config = dict(
    n_kv_head=3,
    norm='rmsnorm',
    norm_place='pre',
    positions='rope',
    tie_embeddings=True,
    init_std_qkv=0.0338,
    init_std_down=0.00442,
    lr=0.00254,
    beta1=0.9,
    lr_head=0.0127,
    doc_mask=True,
    train_tokens=245200000,
    dataset='wikipedia_en',
)
MLP neurons of a small language model. Each row is named by its layer, matrix (gate and up: input weights; down: output weights) and neuron, and shows model dimensions 0-191. Each number is 500 + 50 x the weight over its row's rms, rounded and kept within 0 to 999. Numbers have three digits each. A neuron's up and down rows have the sign that makes its largest values positive.
Before each neuron's rows, "fires on" lists the tokens most often at its 100 highest values on Wikipedia text that the model never trained on.

fires on: " h", "er", "ost"
L2.gate410:550548528600494479491448527389536502438533553489465481584555448494501486511615483515541529534447496493559545535427501557494515510447463477545446593483452396554506601535420558429434542526464449467485454575462565546512582552424550494463492486499601616495562473440479552504522547557439509569566510500489469510536468432499515533495471523470459511539508503396444576489459504462371465520469420407511461497550567547462487569519479528483535497465571496503545478504478577558497520484527506486492598392472453583572530585433510572561441408472454394499488473559522508488444392510567531433
L2.up410:493558504514422469551533415496499426452472506547504437500504533540547445513471526587556443471480424527478509531494460463565488435512541516421483555486571467516457482403551496477503520431394560433434465529507550460523657519484448509334499463412488510568429539434473449424520576535437410507508513601483417516444469440483484433476568520512476566559544552536483527557426531503409523491602426589520517489531482508511449532438490557537555521440548551458500614500549565520502546480526500436424445459583545514435485525530466529505491512552464514516383473477537434477439414415481493507
L2.down410:577482567559498438551535499491507522455484570498425551442488479443529535546487470566514493454444537511507410430497509366472607504483478446641517446436508492567513535527536517455535472546489506554532524503539514504508547531482477490532586513341447416540536508491555365556519550508568549485557508511448531533482512493471494541503576542445537459521487451533552506457409526458485427489475565489466513531510489420511455521366453596534438429518577486512487458439441405502494559560551514556512425488535522503462442427462516485545593615487585578496495476446485464428540591568455401526

fires on: " Ar", "\n", "r", "ar", " ar"
L7.gate307:453461499423454478491515542458487558514567594558425523445521471480497583467611513598491495484490513546420472510558490569376542435388392472586521491382537477571510492508517466463562454548591487480433478492582577444479542580457451505551434507493570411440522539480491554445533620556503583453450605493530510559513511403556479501506451498510485560472406447605549432492549425471499466513504524515525526419549511487504485489487493475531547535540443510421472442545395558434506525492477547463456513543463550501479528512462588524383524492499527479431575483535535487545544493535471449446
L7.up307:469487488522495525424504442516550506449528557456421484483448474418445507477579445557467413495488543542460557412578427554447520428481452515568532526411520466554512494453539539543541479521614458611473491498565479372514536466401456566613421380526498421460530515493520496529448597600428581453448507551474536548409491476520462454491527487503473539497461445498525454466498472514524461533523451560565484390531498478560471526497536531507498550488469522553447434478385570456486590490531504542438472599436523470497545514454518531422499478554492549462490522499516528651482555561470422442
L7.down307:516469498442603508535574436503537434450424442425506478485575451459458485531524452534485466553488654504495446483454495498593564382499536426509416477519485573538528462454411497549431570448508490511546574600579467501501505430460431481532451474466476565483411408447526585527530492441509583473471427514406542467462523541563500552536535429560504562499567577502569521566417479371473517560530479581499475466520469489505595478506543456479455560504515475484483478459432524485501513440553527585477505490418514435604552417482489530499528471559524560525490510499431545523476456557449405449

fires on: " W", "w", "W", "est", " per"
L8.gate491:479429593440473519410572584507462453521527508475450465581530520479459507463485506578507507496472434552509528464484536532452575524542536491499502558437420502514591477456511512547613467448553475372515436530488498518362388434525548464470482490466464440507469626494450526471480427508532412465402521460494498429468556511565442534488490494477515466510553425570484456433563491558527535466533499505543534489600526513564551478552442607505477596622617518514493502480541530520412425536528580441475422572469573438471519484405540508445526475435507537525505518556546560510488515529456561427
L8.up491:463503549572560480562565475468517520469484498516540486551481554493421471503491530605502490509548487519526492519613548467493472517479543453481543474524495499591420517440483514522532431462463542536543450484521435438444410408527559461582477370542507499564486422452473449494461428460424464449517488526475556401388575531550411487559560471477650478466420449512466512508454578524520513457496469432515449570567567511394398422543507498445545520532537469564471547504477555510445404486520403482500445534472514424562519421521461431537508418482544465583575513490499461517584516460462601461
L8.down491:485474472545519520491451508480529478514508514501512527423451490481492442511536511623581505509481527462427430508444542449477547442500460562454638482447438507526487414504525478520470433468499496552535507460409491515442535547463512512538450523583485503410529491522622520506499563465485548480589440537407473602489596607504512542477438494401495426497398549567490490608586538497477512420544579488333512432466505450523492478463535515440454478450469427500466553540436464449480615470479563461544493518506472507424571446517506452557434514485509600519504467585441533572447509490419514585

fires on: "ber", "er", "ar", "un", "ut", "it"
L6.gate341:454529537461514464390550464596472569501447484527470525486529500517559526542484527560434523530500521668452511512523534522502493474472415580507447447566492488548516500431524468570481470501491450586459456598515469513499524507415478480469493624544550473496544536509426484484499504460468450408627538525457556476481466589539428475490423451552476497528514467612489503439544541426434491570535465504548505483479437524507453573524528442439436536429473416514522455550611499410557637508534495491475487448495464547456546415500505542480532492576461424493445500515538393497597460447381484424
L6.up341:507538485533528518525476600537511550502545548455440506489527464557494420548630538507424519569506462487515552430535562565531547491633480406607491442415441556413503443562551471423464476601596508520467441467551479503498602515543460506528504525573483572464454508539472528565569531561495526515516481570550522497424423571476458403569503514493476564532448509469526537534494496469408492579486398484484495602510575520465483441512498509453477474410574511497529444477421519569512483492504469569470607444515539572449538414429535519494526634557551517497580458568523500540545535515510512461
L6.down341:479476563521503524578518531481499489397491528503446469482456420507447487520501537432462485473507559527518412437437569441450511512478539572485521572460505412546634508498408493480459454501488465521551632439443468462404496410470527569433555489483516539612557503518535515513427534453511515478403502570506580538441484569473549528410478547528446538463516552467536426513507527532563402497630624479468477509546550493519521530569528545513507422565488432483431509486579549523513545560515433492469473591480454516521470432544574476511433413468518530470549509499461454500473561603358538510

fires on: "il", "ri", "ap", "od", "if", "al"
L6.gate283:557532505484429460486468573502553509395564515494401534412413559404521505584452522458480419484571519489529439564533514484537561500531439513526503493486576467537545435451460479441515485466479423511465512512514464449475454484515539496397561499538508508387491614444443452549569499579425599470412579474433420531430533494590443509441540542500560454504562522493555479458490401596529375511438560591626513465450499420431480432544510611608476530505487431448506505495468590534536535514508514562493462502499544512491468526520524543528461502545451526458513519580573476526493516488498483526
L6.up283:651513593437490504552489550515526489470448410447469577419528518468519444633410415487498575488596510460587431560479497540579489420481455552550416518526452528437478512501484469500568460520487494490506437547540488426513442545529502499449441520545422575441469591470566555491526504470499540498533408501437461610430397604516501628487559524522491464503552508531488514569461537564530411537431467501586490514457426428523570394501513556490491530518456433531428476499480493460479555505508492539558512508457578429495525542519499517533430550456456530618519443506505530519513468502473489562
L6.down283:474435494432474592524483461473447445475427438440461577451493444452457476517526465458504411446458521569551461486513546425614458399491451456448557493367401514504506555427562515431465482470440504573512465425495447526601550477442518540549548504474500509455494462541407504492503491562500491472595492468545491420507535454404409443610556532459519460474544560514442644563470515430536540545513490496515544565530410492528537442481474465454485473494427572404541464450529530569513485523430509500502539481526426434529454500654490499516506464502461567464500492483512474549438581431546531506

fires on: "C", " R", "iv", " W", "v", "W"
L8.gate248:444513534607516400448520520409532471543498477442524531558472471610424525482498429513560536545493345491539482426499535549418474501387510506506451482541518520512496487468538511449529445605515556467429452434573526417520524476510479445526475575521554501469443564506452437566485595430564543506430456462442590552471544547501445412551515486497441423514560535480585500556511495524534541462512461444477556455498472497492530425477456452558487577356541532516592568501521510430485482605489490481543538524527505557526479443464470465431552427548600462502467565532546473448473534543522571396
L8.up248:433484518538484490570499494500566477604478493415507534503533579475519556511407519549485556468471526477510500571368462580528569550505585561449548411539503523481550572493572561426578464411392455554468462469635425455525523432498502524495477469551530459483473440510498467590508467457480587474420486538552491522494523573486489447503522484503425477508538481446470474523466506449525463502420510489479631539463544570462445504460488494545446485471551424561558508463590536506470488558518622543525443557599457429615486517463445492485453365551491506438524483511498467519509478582570493400
L8.down248:511448549481507558478499551468519461501487513526524466518504439543477426505493480558509526483496510502511357508527516488595527527472498653504565483478462537535540444444576450565524486554447551494554404508400490423521517409414517451563489509566471476469544469520511418500441476407514514552516425518434548533532552648499460442543498539567526572528533511541480492499555451477463418433547496526310491440450584449534519536552541497522479492581531522553499413510522470471465450531476510491477533542426504521532476509525493486525312468417517460523510463630523393490495446514514529556

fires on: " as", "on", "re", "k", "id", "om"
L7.gate293:492476553518524465425567509523536507555590541469458602475574497496477514497577565494457401452515451458523417528468429546506611532526415473497533501525429487502590470530528467544529547512533437540430465428450473479468465585438549454459514470517452519470609545501516483500509598529549467506519453516458546490494519492419588555404448487517570504506431422482477429434474454531557466435557600488532543430564541497465537447502482551457507397579426450442452489506532495464531604563493527534465428505412379427454439479433503475549562480470442492475504475555504570580485355457446447508
L7.up293:523470541378504433564440418440508499520489588572472482556581515472463484557497517505507481452583465519582554536562490507476540475535536527536505578446470520494489518518519555492473511450534565585467490528503483460485368555465445526364532444512471515557432479535438413460537457474487503518433462577518570522540573477504527533369445502435484443523434484455513522542564464551522523542499478476544512616528539592484478396511530512483440544568512398511499473524563570475570464548554439387504514569545381453566496512435466469563437426453464470523450555540502439423521424389469469484
L7.down293:534590532521490489505478520489558466464490497500488571516589507471487543523592494484456490437477517543469636454536479557520520356479546507553487510425457497632446483452492512602474585444459492501583475521595531470491511581554548426474376409500508568427527499554565547502452501482555586542511452558424520430466417442496418557537509458546453498530453518521466521557467457487443470436572515496442517499474508493589544472470512466467503456492479520389454458591544508532460459532462416564450519427507590444441540439400451492458521583444538473449488465545507477478546523520430428387

fires on: " V", "r", "ice", " v", "ers", "v"
L2.gate494:463503417506507527480425484446439483464585510455501470392468586458483576512622506587470526508560369468477512472414520478461434506438476483505447560498455411364467478588469480430521536535476467503516543512545582505507537478478582456528556516518527544462459440459500514573481484531542377572529551538537418491569519485507539437435532479395452438552480486524529475494539440513547435394477469512566515519533509508474487510494489481476542528467431456486500546452538524424548570331490438508484551484449448502435476507503564516515554491492504480372550412577585484475616516481515430534
L2.up494:475480446542543532494496469387536550518572528481503571493472474477410463563536473478538523455435452535450421468571464473432453465435507491482480457571497553533603479408489589496484524459651469541553529652493514515567504526510484471563473461444433490572547517456494506494418529508461566506563493535564543486531473545531439410517432451544502505481480471674426463485465486520561549591551439537501468434460525472558460461521561467552525508620497438434438501559507525559478465451523441522517485492644473512432572493400505501508573417529501535468519436465582510559469446525526478485
L2.down494:516455571484411528553452523559546534580460501492511468501543508427562469466507432540554506457474534472405510464459543582503538489563527481479584491586507461500551482434502568450529562447450471536577483467610596476593543538476527544486488581453430514430463503438536499544458509527650482468596528507518508516425514562507497383507524531522447503422527452434595497421503559524492413431519449516470513543461524485433454488476556477584444448523536443472498578426504512478473481521613523499445654512488509606453475479513381449609526539497528521463416490496517485427503555485555540481

fires on: "s", "ort", "ers", "ing", "n"
L6.gate459:522438555473439412459456588457476468510512510549448469530510524588538529540444481585556516564498429559530502479438493545508506592631459541518420485424447561521632476440446374509505433544501483442492556592509493537515415493454568481552410493513445593515491477539482500485552520622432484535495499499507505501523522548560472510503446471519555535478470466525526470495539489466541476444448546448532506480424534470439564460463457489437452458552457467475597455534534539423511476539494545487624464441420524475355505498406527554483533509448491487530438399539467533596515458534507591394
L6.up459:504428397505437541434570516398442489528436514457536498489463497497606507525476595539513479513454490576520561430519438503427432535532495538522483591423535474568545533495419408538496519469516515522469605523417451410494452505446470501525504460517398545557559449480560476564489533622535602520464562538545534496492476532498461478478431493579433504477528554506554444495521473414560532526467486424512455430478531537635468523532555461497515399494586478526474490421421428457512550552531491521500469446609453525493528479446538555557499483482463511395477571394568511524467394460534461462
L6.down459:520528542406488481479481493540427466531483515499444466490485490471476426461454566534450538423483552516531513456518498523511472441530496381430484518439562617522467550430510514476563489475528474459441498424567455426498482507364521500590532559489406544557494512603494607581457488541433468472516468529520564486511470476570510573590554661510494496488534455473465584593549603503566544543526481480395526391417443413581399536487436434532417461494462484507455485509469527449559428503452520463496486494498418540486492478544445526449494492552489460427471464431489534492562459531490469586

fires on: "0", " was", "es", "2", " has", "-"
L8.gate247:549526471501446475551501522512532472462424532446384526394543397430545486610521473398498461507456521470490529597550525509466515553472466460527509420490507480479475449521495490494426527511535540598498501485386400488434555512474631483484478413505515446467495543585530534527436523472516461412517460452484514552484550446456436515531557602522540522475485515512353543445502512455574526498460500480527423577529529567525566513581528484472492447614455460440553547518569563537493493483486547588552357473585557421501496435513422423535452523514516526485480494435401492509508452514497453429
L8.up247:599545492414430518564489478525499548544540491531524546498457466544535473444581422533507467531534548450489496504509482447583472452532499533517528561566487572500524515424568562482483450465460574603520513542513530456515503485561448436440541437517484465528546452475462533567496493555500461487499529529499609485472555489495622500478487544440401516441410495382459556541492545491494483419461617484437491542514526548479497479506529422460529425549466572514495484643546413541568459455393535412476502491541410429506545442411432541415415497522422441436495505578382491460462495462452424498
L8.down247:468513495550529567461598579435483543568462550563545471553502604587409541501454493546498476536444498407531419423547504484475386522459501498436466549497502528465552417448468521452525492484517484490485464507525547540490475561436476540521455592385480592495478500553498497498530491406530495551455469525535438497463459509546512536487436453491661606532535587532600499495477513543495459534571471470515512495522505468488567485410538443532612476580500511410410444380503491519487507508559471468555586540428513497520525584480579486472465555536542463528465635473534539479468572446415532540

fires on: "our", "ort", "t", "s", " Ar", "r"
L7.gate109:567486465542441525485512445496493474499537562592520491527512498576493525418513636555480499456555488531525450590450470498474470503545507557495561593398519603526554560462474543502510418497511446476530570489509550522541516529495505454494448601507516588479444539481419419494549534474454554423459658423403486618501575493597467459535468512458494455505465560556553532445537483481555472481568497487551474399542654461537488457510509477478534504474512517488552505612488483419461598508511538455512459550529464563455550637485604532484518469520530496493511508521542561445531480439449555553
L7.up109:589498517496491501464485392496582499424561538466504489598504415609552508550572473470483483519620510505528506482537481542451500481580514531539447544415498486481513638484489567525529526438535505528523542580436587444510516531450489597590511438474478547470471515515540524513478463532483529535461570557443471536470477505508485493513426510427467493519495513558446531549493503467640480532558459543473510321375631420492480469556469575415564457385541505590491465501480548477431491452528464478417485527447519520509558520544414555522517454531512494510572478495468546573536592517491541534
L7.down109:445523492534513517579508555570517564408496468488444444551478479509443571465537451415512497444543463488535538427520536581544569409528547440484492461497514573509504409468456461528504511403536426550446494417617504436506534478494563477490462502572536435425495513506440575562497468555495525552585445455521490532453451493393536459587492577514457455500550504498504504583504564594524627599585493547443513408554427496491498534513444516596502501589562465503476555479482547520499446456490547502578514561373502422461542475445425468530547465534514575552518519496483579565590445568520461500

fires on: "it", "ver", "fer", "ut", "ber"
L7.gate212:548430399487469444484551437460473585483533410540445485560574560500487537587489503478472510534430553545484533496488540502507505462535485490519492480456424608519507521565430466559487437483435538412554565438503521581518585437474479537443462528568533519419498536533515560483512492512394431528428536360511593513514554500530568488493463513491520500438550526571495441446553553419502451435525413506533497454443509594548422543539527542530483514431535396523597495440441458460434583500564443485540461516577427471522512424431615554494500537516451533467512565406476548588554442496483517551
L7.up212:560512550626502451550519524403468499481475530560430533484547546507415419543575539525532583480393575469369521575499439554486473507495551477566474509457510555483488591496457558560408566549497365431464475546541458465602446555478510533527470540569559517536432466522532515498456489569509514429457525469494600430489486571548471507471516514512469463579456609532498512503473494467523526552491568436547510531482472562494525478501544499462459422443498563537536399489503539484555499512603486493454506405493461583527664543493484472479386464505525494612526551504449487503518505427539512540
L7.down212:517432462554508551541452499410538510482435532485536524492523445501518458543482421401496548495566544464512454505570567605545515512559486531533574464502467487558509484482502488520410547377388467491522525465504455503463457548509442508559473502509499545432544677520477554532496515482614586518601428484441524501519584443424536561431542437553523541570459522393652416465549593461517413535566550509456487468527480516479500505479490575538406464439540427420399457504548489561555517557498477510524474473457513505482583466461474555472461507532502447415493458476424440528515505498476465469

fires on: "en", " \"", "us", "m", "ens", "g"
L6.gate338:535489520466506476504450503427518558563504488586490529581511464520519550551521499578429402450496560554503489478505481434476570422557566489504448556456498504486547450434496479453448455408476475552496572489447352450442458422461491452437431543577552491484443572524518443517608562520470526586520517538536429451510473539524529393484505527580454468423490482513571537432579479482477512497444574548498479485576531496517375448492475518536563550526448425475521482582443465477524454492514468620492402525550481505465526625415582440463473440436510446471453441533592533560500503423434524494
L6.up338:540503510449506519456468546472437466482476525578496489576523451554537604545594544428522462598519489461506539576556552526507512607498465523577437477491531487489486574475517592462488456567496502484570515529490487536524504465489449386550476451632507589515473479496404556533542558457536598473390497374433526511479471594517523489426553484492419552482565488476503506483372516456457590490400556456464411498526550548507508609497523483551467459558517446586573532530425489489615512500528510516578544433492574466537572554476529476499528542500463480459486443502465533477503521447485592591
L6.down338:534491493463495600457428530471542479482511480470532544515505557470490515394504522482442447473471481458422578471440590514460460520481387545571438475555520489500497523504501541553431509567436517471504552622547481448542655497455533450438521465497516551497504480611454541359479541516492512547605430534535533506381531548480564498456480492563496398504463427485519474531476464468537375462549523561467541433441495473483478506433497513547447422575424549512489504407507570544485431567556466511505476583524496455490435563517430470501449487465438481479472483489449463570561520586509650467

fires on: "om", "rough", "or", "ri", " from"
L6.gate268:562463587493537503544389473434505457519501490503513432481508527593440585465541437507587540328515476519510395554482467438496379548473451390503460485466425457472538482606413575505505486529564516476507517493474566543438518516514501537500492540558480522443441575477552499526539538519503434564509502426509468542529540436481415571545486569463453546535518563492523465457557387575583450519450434557551488551532452534495487410584541551455507514496531478444561524504478583520377497437451532585594572523472519499561458497455521447472526518565501484492490543562459518566552556529560549558
L6.up268:436589604579551520519397502438538539560517600586557458552541454503502516517536485630497438479492425478420474552500549484456500512487506450467539467474465553479453423477408505431513408544498528514478493555431513594525556521419556569530520466446541442371490503491492546443564496483564443621506541463528468501416503444427404533479474560600490586495466481571456509457513453451535478514440462458584471520607480570521412459553430563480559447485448528509535496525516549484419506546519513441512477388557489575517497556523514498499498509529440475532450482550535502543487613443459552518
L6.down268:485485421495567484507585473495477455586502453421491493493484539429474524427586556489463506573595537408462546476450592447456523453511498476469477461502539567490558471550578447531512511481534443560529430577500458464484453415640455543528479499588388572519506550462453597513507485520476579455492479513497550498602451548471636432587548514461461495529467506475525487501477548547432470474457498517419485555478475523513533554505486496509448511436483554441452546448495486600465538587472555448537640508504430384521557465482516448512526483448453526526550525335525523497503517520592448498

fires on: " v", " V"
L6.gate97:513524495507447507453532569514560497507532519562485482547482478482610545453530495557509569584561449450473512502461468506527450432463454461428487500461451597407564557414521502375588442458518520465567514537552540575486484473448556464505408486458553470555527564373491478580560489554525471525513422466490479477446478478532455517423538425449462496441504503623526489445464456452574531503480527450513420484511530536466505479481565591531557597548468411434438539542569577471497529464638511452452484538623497536501520509561490548491441463441447385463538448484526462510441481394475547437
L6.up97:498530544421464455535517473435478507559539566499543410498564593405543490529556529487548475525396449497498429518526532546500460481438466592357524477554529527441471515387540501479612424517542606491484500624533522560516496509492481580518516412457463441486399418419463492486523467479500453548527521534472488468597487510473435492449509489533535505359524539548488509517459478491529463571509491524466419459455525490453431506466409540510446581548581429506446584499601475470522512509533484520523493602555457531640510515473538527507491355526475491467527487452510425509444559465509484467
L6.down97:529423537532568561483369526484548474499494555427567451460454466527557539531433484479442488551518473462617459542550438586494514490575496525528539541480517538497447448483607523487568570478429524483517490474504496488562561403460465562503536540426534500511560487455540484442488492507487535474530481489473398502552522545410503348544494392498544511479459533501468403485503398464459625506545417450475411500427582469410496498517491520552484450464554462521539509601550521558464482469540401513565530573550513552525444493466410493571507521592512500507614503540539425453439551501485409519

fires on: "it", "ount", "ar", "all", "m", "old"
L6.gate469:425495507412483519477521549518501493499539447551433478459425519529478495502404487565437488640479546452413451502458460513515473556486521550513540514477572486536599521493533452498503414516458375520453472556503489504469451554552435546465440559528490471462469539554501489386499507494566585386497603579417505443503546516532542447461383497545559532526423464519503504419585506485498457463452503490498534474535532549533619559555469484529451424597520515556550586488580495419529498617460572542515478465529524581566493544430629555463490499569477408496509480520451497472436477440471454505
L6.up469:428512461488549471482488470455457520531465468469431500472451502544524485480471569529413523524524501454394571470509411523435541451489515450546480493493500470443599456525551476533516412546488482413466558509496547515490414514481495502382447451477555495457440510487517493543534492588524558444442534517452586506493435601533641471438470562579564526446489416430554382455480436513482497551493436438547486500535555453479655580553528566565478474524523421525480545516447515380419520503447524407533479508528496514546475527451600611585413458514452488507468556463533471512571466495555557491
L6.down469:505423522511468500572506483547476513463544486451527488465444484498510488453544439475508459450532481509456458461394582456426508423511483467441542553501459443537534409445524567405470466528556526596560490509516506440547483515551405486539549598493482495536599437536460651408409420572501507554552431584500494572469435505425511491501504558474489495548509656409468564565486515567534600540471543482493546530440544531425473424582461514584525434528484484589428491479549614538536508437477448497499483471457467463425493552602553505552508480566486485478514439494477515558506526473423536501

fires on: "-", "2", "ing", "es", "h"
L2.gate387:532546506412543520508446452507522537506499457557541460458494502563514449527496327487489516512448543493519500473585405511528539499485472517518460492468486473588507461499482523466437371571483538512525475529411490456463444437519540556586377498664509493449550506479507451501456547555429508489529438594446376451509561506524531450564581513515490502528533500483422444486488526468475456513419496469497504515522461613624573547586469558442520464462423426533498477569480395495508571587525485532477576600537597440530547543460473470515436557522537459459502476574490515477426460487563479498
L2.up387:573521515489487611488475496475440415591517450544479528470454565530405497527525460471525551502476562476587438570491444500483553496540453468592435468477496516526500524483535545510540450528444525488522476419427539381558424418558485581498446460504554595470530515528676434559471424443463465485535446474401502515405576469500503533563491451463381515449509491437513524440457463565531458442495521446447476478423468544607544515525537442498494507439394469403550560493516469499552501470508504557473539554416453518550495483557480538459449455533497484412538507513486447495537354501505459568
L2.down387:558480507520510517492528457489466436492502528375360455495493480548500511507511565484543550476443495476484418404468568358413519551481581563495501538473590541446494445510432553502492422480540420435395431515553471589469446616520427521457500619466479530506373451417423553482459426541588516543486483477581547492510485522494408545465501522509496519564546495564518489444503521509535467517571501465515529491547503486541501452440462440507563498615540531528486462484495442500469566500547449446450505405466465506459457551486513463582597455472552505480508530391574503409496492548421512461

fires on: "t", "h", "r", " t", "er"
L2.gate92:482473420479441529458552494494471421449494580499517469561430534514533458532566556590444521442456537489503484473448467524478508442465433482501539494525423468507543533540475583534520597559522464473580501485558508526373452573455519453548456482440508560446485495492525582432440460603462450466503502477538538518497456409435585443463428555512542626527474481495552472348525456444453476572434465569543552564508584388427483457510483444486500469587545444441443455495394478473448541560521506539550530507497449528513508513455507532572435394439515493388512533466465473590532500487458549588
L2.up92:452492378528483512444514483527502467502504511521466450538530486559466445530549585584570501480501447565512534420422497478446530470449451470559461426457490444444491483453428580459498484535593619471496391500551558515513484572547504524464431454509548470526520392393481535498411531505517593554562567494596539415488490515460440523546604525441474513567536576562540561521438529537507437589544406443457489528526503451580511543520548442453532498435578477517446469566481605515483583438510445532485528563480444533537483530542590531462576418563534509471419461516490539554511463430536506579
L2.down92:519482558424533597505495519559458476565570468509539474429487513517487457416462476452529453459483545504499475579476526511544589561516488458442599556475522468506481502383407478518505528563506522516522559546569530483468440453582477478470534517419454501425455574455497550497481509515560440489541583476495486586456556440520509469495506503549519486517521505480528503524417553558492453485481467554250484521490537329469564494374524496530464512507460555475498536391516480504502513469533517516489416513578558510509395484506557498557496530544636438511549463443444563533463586546486469519

fires on: "em", "ri", "al", "m", "end", "on"
L8.gate153:476509471461468414573463513522499601448558509556472471464490589491469511484502481425439584481548469400486554576476459417449498419440577450534494415418409636474566443499471424475504449578491462482507522492553387413472460510467519487534457391453565396464445568392435490507427508495557491457476508459470554424403502544542534486585551539371471528492477523581460493563452475480600444499447545482483492501448483412572534496508431504491380537477510557519534504473491509470570549473554496504601552497529418527528489494473563515521509529546527491450561505484484547482473536458451550514
L8.up153:475478503564442491506443564486565502430505450489556534501440497536497546524460504526479479502497409470552542600527512512512466537604474544429434508507432473431603580535548571456455482420488459456500458542605442529502397538522564507408569537463473462491470519434497516445650437467448494606464577551474541508489435467467498629534457577576492501470528508435510532570548507522545487525561486542522494416456448489549382407508365513483451534462537481453458544542572532521525449538513429446543495430449453506500561508553524568491538448507476507411533529551542537495561506420440592553
L8.down153:479498377434485451522490532535536546366454456533420567503412601500536519468521480565476516456489517477522404527534525480449515494564533494667508448415419479522577427489537418480487494568452538576555491502482422469537454433492511531566410405429438592528530538494521411477449481585538491531613486480497555482520588485418478423460473502497557464470535479534442606516495505447420511559527483491469527584542499438494462501492497470431514561430566393525512568532380473515491510469469502526486565507508472407568511491496471459408540559471482520454500554529547446513494545431543502478

fires on: "en", "g", "es", "as", "ater"
L7.gate228:562569532394498434507512483455466547463510488564453448567603466457490566508542569553491599483543452440530544549534470518438492580523458430512497495484487533497545481493510563522520559515499439471362539513487479451548446502527424499489533516527512521488562589477525477560583475402495598554491500562591476454530503504479461455373545508580360498472475531484642545463562493443484441497521505525496508489552511541508475430561510492466512438483391436526500433513506507482521450538497575536496505487553616417581421520571599528540473406474489416409506467573392506479531422525501511482
L7.up228:473504579423595420473477415509483509558508494372461487558482422504564450521412480575593515562491359470478476563500557548511553570461455576488592538453462451493496394497507486488542507485478594454523434481459441569457519483555484514513417485489522537535523481510466460500560417473426522382535480541530522479408479452452604518518468481492506508558553461500543505492526546416475487468542484543518567411504481559488505517589512532494485495478566478572507527535553465523513444480501489582620494513498471454435505542468547400426414596500458487534495412544436476540605400428433540495
L7.down228:485452523485499531560534363523497466491519473534538514502523561581526453463616579483512435474519440491523444506469523513509558511553513498492425555455509442497486480491458388484455442477470357477543471505501431476555443594453474516546491448539551559448558538456479567484535541470470455474491443502537546408451528531392553577507533526491495496539496527550640523545544438516481431546494469460509477411582498557634435520467430441594412526471490550466428607442507478551519381461541405554442521534481544493439535563466488500541558435457472461417457508459387476505568469533522474503

fires on: "ar", "im", "om", "or", "'", "id"
L7.gate285:394433501456429457513451569468589428501575501505455516520523424379440546501529457401492585364536454498481436427544500445495458503513544496557523440554455567563494486521546480521503527482531457539542517503488416407466523500447492496503471380484454475404524535455546522516480518457538515373514516527497632478514453536447547490476523585430539489530478361405466487453471487608538550504554567550531535534546480457391550464541530531543440379572471489451531416517453518453471528459504573501514433499517513510445504560487552542477435439534516532573437513534448436496468490503473441541
L7.up285:461444449420507459504520384482580457497536570474457475465520506510507513427577530509457496469517489568499374508486541529464461520556548373555451512506476498496516524456453435521553440488453517442506455448551549478447470502559543582525550459524483428417472598582491479474544419521524518500452456448461530498459507455486394439458481453513524575439450466650523518550463398531600506526443527472543495543539478565519470446481532555500435447462491498398498452628408516557463533521566515459451439410502490455537456489448457526520452420621478513458490492438530489454591382463498586496
L7.down285:443491504500596495480483428531588430534497464380587482552476499530451541564513459526549513570513452393448539467441499460474512462498540581509554531460435581577484535532503441573493554461539460560435447485474492505575472429446444442521529560509434511490485542453552564475551502510579469397555535510473478420426451601434582456515487458427500453486535472435496497520475533574425561413452486498600507469572613535397468458507443559515425525458456539520453512531486448477502495509540444592497573510387544513558504610562555528488494446433449446532458440551437496479426550525446488510

fires on: "im", "om", "id"
L7.gate415:437385472476515504532456578526524451477497547435487512423404623420515531450566456469473522536544471467494592451484578535443533432490455518542506502514537469557498467426609406484477473488563484484467462494686397531505533534433540483478424425576525540405571543473559455416559513536557521492592459518406522540475456477466538453490520449516454472487603476394521440449497457557529482511455533517499508446516569470487537419459500508523524530582516530546469436520444460479537608541555547530428441459557557443519484474470440483399452470492450534462513495569523555582473456474510515534
L7.up415:423441458520500558541486512450509438477436540607547419498511534534468477536468518453445460415465547544525490434377443562476498354522443448572549435459414533513452518545551468539486434541503555403613578413510448523436521554467521549515475512545468472513494553488562476541542377461523574399541504515531548480500417474435474535448544460398535535470499464498462494511496490553611478592433487546500482578546410480556494539526501529617482506562514497410525544505484499578560550516474545402522498510525456610484524512532424493472451491529441407490512559525519547545471525424505543495
L7.down415:635479458457507544406532437481551513460498515495558509499437490461478500574589528408508492427549490555389512534582534507405488478456510484537516476518643530503508478549516592493480558482404518435508448496539497463504525509460486491478561522485493529488533493512481517522448446490494440493412505475441418498539476526445456551532432544537428570445447423404520496535445402475454513474519516524446461465402593502386537449511464562470568529462526547477456493477515527467523503566512540572523400474499609437525413570499442529550549493463492464420488408593448546444509411627552426555